config.yaml
hidden_size: 256
num_attention_heads: 8
intermediate_size: 576
vocab_size: 1257
norm_place: "peri"
rope_fraction: 0.25
attn_scale: 0.177
init: "uniform"
schedule: "wsd"
MLP neurons of a small language model. Each row is named by its layer, matrix (down: output weights) and neuron, and shows model dimensions 64-127. Each number is 128 + 32 x the weight over its row's rms, rounded and kept within 0 to 255. A neuron's up and down rows have the sign that makes its largest values positive.
After each neuron's rows, "fires before" lists the tokens most often just after its 100 highest values on Wikipedia text that the model never trained on.

L2.down178 [ 98 173 140 100 117 105 107 156 123 189 120 128 152 145 125 165 171 115 121 133 126 131 107 160 141 108 115 212 164 170  58 134 176 153  96  45 118 137  77  61 140 127 147 115 105 124  92 112 131 193 104 133  99 112 106 158 133 154  68  87 110 142  97 153]
fires before: "=", "===", "==", "|", "C", "L"

L5.down108 [141 164 161 131  73 130 131 123 105  67 177 142 100 211 175  80  95 110  81 165 175 110 133 113 171 117  89 117 164 109 151  85 140 124  85  88 183  95 188 185  42 122 120  99 165 222 100 155 110 125 131 137 111 114 136 134  89 132 109  77  65 137 139 121]
fires before: " ", ".", ",", " in", " and", ".\n\n"

L6.down102 [186 156 122 124 153 115  89 140 115 141 134 103 126 105 108 162 191 138 192 136 152 160  97 154  89 112 147 137 100 144 176 119 105  91  93 169 171 109 167 113 149  79  73 124 118 140 104  90 146 112  64  97 109 156 115  79 146 118 132  70  84 188 187  79]
fires before: " ", " C", " E"

L6.down132 [122 115 103  93  98 162 148 120 112  94 144 122 110  68  85 136  97 103  95 133  62 155 113 107 116  96  57 163 178 122 143 105 177 130 146 142 180 169 121 139  84  80 154 154 131  84 121 123  88 171 100 130 131 189 141 123 128 194  77 164 160 172 107 127]
fires before: " ", "00"

L2.down216 [ 78 161 173 174 115 176 113 108  99 160 158  56 111  95 143 149 128  70 102 118 158 108 143 138  73 133  90 182 147 123 140 115 118 151 129 142  98  75 151 170 102 160 218  78 156 137 150 120 110 118 125 186 103 103 152 139 180 141  71 105 174 204 118  96]
fires before: "er", "ing", "t", " to", "ten", "ers"

L2.down102 [152 118 136  87 165 179 139 147 129  99 115  84 136  93 187 138 147  97 123  87 111  82 178  89 199 140  96 138 140 149 113  98 123 145 162  40 199 129 186 104 116 141 186 129 205 172 105 178  84 131 186 163 153 125 121 146 146  72 117  59 105 150  98 100]
fires before: "ab", "iv", "ur", "im", "uring"

L5.down164 [125  92 212 155  95 147 157 135 145 105 152 118  86 110 129 126 157 155 101 117 106 148 141 136 112 165 153 136 151 117 119 151 102 176 158 100 143 110 142 126 171 111 134  74 154 108 116 139 159  99 130 151 120 124 100 136 136 111 139 145 136  69 155  97]
fires before: " the", "i", "f", "form", "act", "fer"

L2.down51 [116 112  73 107 173  97 109 107 149 196  95 145  96 134  91  23 154 126 149 132  92 121  79 116 155 141 136 110 154 116 143 100 135  84 109  91 115 134 115 122  97  94 112  92 118 105  91 126 197 111 141 102 126 170 150 123  89 159 155 147 153 100 161  79]
fires before: " |", " |\n", "-", "–"

L2.down249 [ 84 131 167 147 136 143  98 128 183 168 128 156 132 159  94 111 167 178 101  60  50 104 165  94 154 134 145 206 151 129 150  97 160 164 104 137  97  92 142  61 161 177 148  68 156  95 131 101 124 134 165 113 140  67  95 174  87 145  76 108 163  81  79 109]
fires before: "==", "In", "===", "The", "m"

L2.down545 [187 117 134 160 104 141 117 111 158  99 148 120 132 197 124 110  73 138  98 141 132 118 138 168 164 146 110 119  92  97 109 164 103 152 117 171 137 166 125 129  87 127 116 135 154 132 142 157 155 124 165  97 136 147 118 117 147 106 142 131 158 150 166 100]
fires before: " |", ":", "\n", ",", ".", ")"

L5.down79 [162 166 113 155  56 102 157 115 165 106 131 152  80 122 114 122 148 126 144 179 118  89 131 140 125  97 134 200  64  87 101  83 130  95 115 159 118 163 150 137  72 196 210 114 131  98 193 169 125 122  99  31  48 170 157 125  95 109 118 121 103  74 109 119]
fires before: "|"

L5.down189 [154 146 109 109 106 120 112 131 120 106  98 117 111 186 203 168  90 129 189 171 128 114  77 156 140 125 200 173 169 116  78 118 157 141 140 114 105  94 113 125 132 147 145 173 140 181 106  98 151 117  61  78 113 146 159 137 221 147  76 166 152 141 114 118]
fires before: " ", "|", "-", "on"

L2.down42 [158 142 138 111 155 142 121 146 214  95 143  83 102 124 138 134 227 167 139 133 126 127  96 122 140 112 150 162 150  91 122 127 112 117  73 112  98 125 132 135 182 151 165  94 147 136 108  88 110 185 109 147 136 132  76 126 177 105 148 109 102  95 108 135]
fires before: "|", "===", "-", "A", "C"

L2.down7 [126 162 158 114  90 188 118 183 125 118 137 165  88 180 127 149 127 151  88 140 106 110 149  82 151  38 117 108 113 128 127 136  90 108 145 132 118 131 166 168  75 183  96 143 102 112 189 213 115  98 158 153 139 133  93 157 174 126 114 152  95 126 144 104]
fires before: " ", "ent", "ts", "A", "ch"

L2.down40 [106 183 103 157 140 104 171 100 103 178 131 157 109  89 174 130 174 135 106 105 149 133  89 166 147 129 154 135  71 119 125 145 150 171 169 157 179 131  73 103 127 203  93 131 105 114 125  90 187 143 104 139 109  67 131 110 143 135 141 141 132  88  73  75]
fires before: " ", " \""

L6.down131 [127  89  67 104 127 153 115  95 117 103 163 162 143 153 157 164 143 123 112 153 111  98 125 132  68 103  39 167  74 185 129  76 149 190 109 170 116 103 222 182  74 109 123  86 122 158 114  87 103 148  96 144 160 169 146 136 131 207 132 161  96 171 139 122]
fires before: " ", "00", "7", "6"

L6.down525 [199  86 112  94 211 170  58  93  92  75 137 169 125 142 182 121 182 135 129 117 128 175 130 164  98  91 103  76 166 169 170 129  97  74 139 164 160 113 170  87 109  94 154 142 101 122 118  82 105 132  95 137  86 137 162 106 163 126 192 133 133 143 109  96]
fires before: " the", " his", " ", " a"

L5.down431 [152 165 180 161 174 125 115 119 140 160 108 131 117 108 111 125 160 181 161 149  70 129 135 124 175 125 135 148 110 133 142  96 133 139 121 132 132 123 145  53 161  36  91 128 107  45  74 116 127 114 132 108  96 167  81 110 152 211 157 150 185  69 110  61]
fires before: " |", ".", "–", " |\n", ")\n"

L2.down399 [116  81 162 144  71  86 141 106 130 152 135 161 121 124 113 119 132  81 116 195 130 153 139 132 126 107 136 156  80  91 123 146 135 180  87 151  88 107 130 150 160 110 145 147 115 111 144 174 110 135 126 182 133 199 136 143 131 121  89 132  68  85 147  57]
fires before: ",", "7", "3", ".\n\n", "4"

L5.down548 [140 168 173 159 101 175 148  84  68 112  99  87  99 132 128  80 102 148  87 159 161 152 164  41 102 112 106 160 103  76 167 125  75 155 123 106 150 115 121 112 135 107  77 136 167 125 152 170 137 178 114 128 121 149  87 172 109 121 108  85 152 181 112 132]
fires before: " ", " M"

L2.down509 [175 115 203 112 104 140 113 114  80  90 151 128 177  72 104 108  99 132 111 164 115 110 157 132 163 158 130  68 149  87 146 159  95 115 133 137 146 135  73  91 139  62  59 120  84 122 102 113 107 105 124 117  74 138 166 132 149 113 160 119 141 141  99 144]
fires before: " |", ".", "-", "nd", ";", " |\n"

L5.down95 [140 157 112 129  79 105 141 130 137  96 126 156 159  93 149  88 153 101 137 151 103 101 140 110 104 131 124 119  62 113 115 101 146 188 127 126  93 114 132 113 143 106 147 123 131  77  88 180 164 159 130 137  78 174 133 108 128 130  94 102 121 167 129 102]
fires before: ",", " ", ".\n\n", ".", " |"

L6.down147 [119  98 134 115 150  89 142 108 157 109  67 113  78 213 188 144 154  85 133 108  63 127  85 188 160 130 124 132  53  98 105 139 151 192  92 158 161 137 134  91 170 137  96 139 171  79 110 105 183 142 174  65 103 140 108 153 173  73 141 146 104 105  79 130]
fires before: " ", ":"

L5.down371 [166 120  96 157  60 124 157  92 147 170 152 139 142 134 143 112 178 179 130 122 160  80 109  90 131 114 159 166 103 114 122 153 126 107 154 156 119  88 150  96  53 154 197 153 112 125 208 121 145 137 124  72  70 125  99 119  95 140 152 117  77 124  72 116]
fires before: "|", "|---|---|---|---"

L2.down397 [114 144 123 101 193 137 114  92  90 150 146 106 124  99 137 113 158 153 140  67 156 200 142 117 235 137  91  85 155 126 144 158 129 104 182 103 160 173 106  45 164 128 147 162 130 133 141 107 157 100 108  66 113 122  98 162 130 116 153 137 159  85 115 138]
fires before: "any", "os", "hn", "le", "re", "an"

L5.down310 [123 122 177 140 203  94 179 100 123 102 142 172 151  92 165 148 135  61 147 109 133 129 184 121 175 142 127 187 134 170 137 152 102 142 150 120  96 128 167 121 108  70 141 124 162 147 137 135 119 147 147 128  69  88  72  71 106 139 130 115 129 160  93 200]
fires before: "ion", "ab", "iv", "ions", "im", "ures"

L2.down364 [ 97 111 205 130 156 127 117 101 112 136 111 214  99 135  92 141 129 140 145 142 188 156  96 184 124 179 132 191 138 115 132 151 198 106  91 120 130 134 113 113 155 147  98 113 197 129 151 117 128 117 124  56 126  87 114 144 186 104 142 127  91 128 116  69]
fires before: " ", " the", " ("

L5.down57 [116 150 107 105 120 186  75 142 197 101 122 180 149  98  93 154  53 116  99 185 150  81 126 135 151  65  83 172 139 120 164 133 111  61 152 148 157  91 130 115  67  97 168 195 152 131 156  95 110 181 115  94 151 133 122 156 137 178 139  40 141 162 143 155]
fires before: " ", " Sh", " K"

L2.down323 [142 103 117 103 128  89 133 103 166 137 187 105 128 137  70  82 212 125 181  44 131  41 140 203 134 172 136 143 164 135  83 138 108 127 124 128 102  99  82  48 154 129 126 147 126 141 175 122 124 113 150 109 165 110  74 184 134 151 169 193 132 111 110  35]
fires before: "f", "st", "du", "gr", "d", "v"

L5.down180 [157 148  81 196 197 165 129 161 144 105 142 177  94 139 130 122 145  69 132 141 151 162 165  90 132 148 129 178 108 154 141 119 146 127 112 145 132 130 109 128 151 159 177 112 164 111 152 146 120  84  70  83 146 122 133 131 154 114 160  89  84 159 133 115]
fires before: "-", " ", " D", " B"

L2.down296 [135  96 176 142 129 151  93 180  78  56 104 139 113 120  80 129 161 155 116 152 147 140 104  89  94 151 133 135 124 211 109 150  92 156 166 119 118 113  97 102 159 124 175  99 152 145 115 111 116 157  62  80 103 131 109 138 209 123 130  87 124 213 131 108]
fires before: " ", " —", "v", "f"

L5.down109 [143 154 115 138  99 140  96 155 156  94 133 143  85 125 134 135 133 110 110 163 118  92  37 139 139 110 155 180  83 116  96 174  89  66  75 149  89  55 167 162  76 174 155 132 139 149 109 139 172 110  94  69  80 161 135 145 126 112 124 156 111 127 154  85]
fires before: "-", " ", "|"

L2.down106 [168  97 120 142 127 124 169 181 131 134 115 141 160 100 120  78 174 137 115  89 123 158 201  94 140 177 124  95 120 112 122 103 163 124 100  68 116 127 115 110 170  64  91 114  82  73  91 103 111 149 184 111  47 136 183  57 101  52 138 106 189 255  98 117]
fires before: " |", ".", ",", ":"

L2.down206 [150 110 122 154 159  85 110 149 206 110 133 107 108  77 172  83 142 117 182 166 140 161 123 135 169 122  96 136 134 130 172 107 182 187  63 131 122 110 148 164 159 140  71 133  78  72 153 166 132 137 158 138 166 158 133 154 135 130 100 130  98 138 158  70]
fires before: "7", "4", "1", "2", "3", " |"

L2.down450 [150 150  76 158  71 207  84 111 120 153 163 138  93 143 113 104 132 157 181 112 106  90 128 170 112 154 114  96 163 159  99 158 195  98  80 166 131 119 139  91 155 114 126 156 166  93 116 101 158 137 120 136 149 128 103 120 126 129 148 122 179 160 103 122]
fires before: "duc", "gr", "f", "t", "du"

L2.down15 [166 142 150 142 179 121  89 165 105 129 148 170 160 102 154 119 156 134 105 162 151 112 112 169 120  79 177  99 106 140 146 151 119 112 161 137 145 101 155 110 126 118 123 142 145 131 139  95 113 158  75 164 135 122 218 125  84 129 176 127  85 104 137  75]
fires before: " ", " place", " B"

L5.down27 [ 89 149 107 147 180 150 104 120 114 148  89  81 143 115 113 140 139 171 156 103 154  80 102 105 157  68  99 139 152 137 149 170 198 150 193 133 146 121 142 151 158 146 124 133 131 148 115 169 121 125 113 123 100  75 174 108 130 141 115 164 127 204 112 182]
fires before: "any", "le", "os", "et"

L6.down434 [168 139 137 164  98 147 139 171 167 179 104 101  81 132 156  77 176 112 165 133 131  91  88 141 113 183 128 172 100 140 133 155 132 105 118 117  46 162 135 105 176 161 176  89 107 142  74 117 113  81 115 119 110 140 130 110 166 147 173  92  85  70  92 116]
fires before: "==", "===", "The", "-", "In"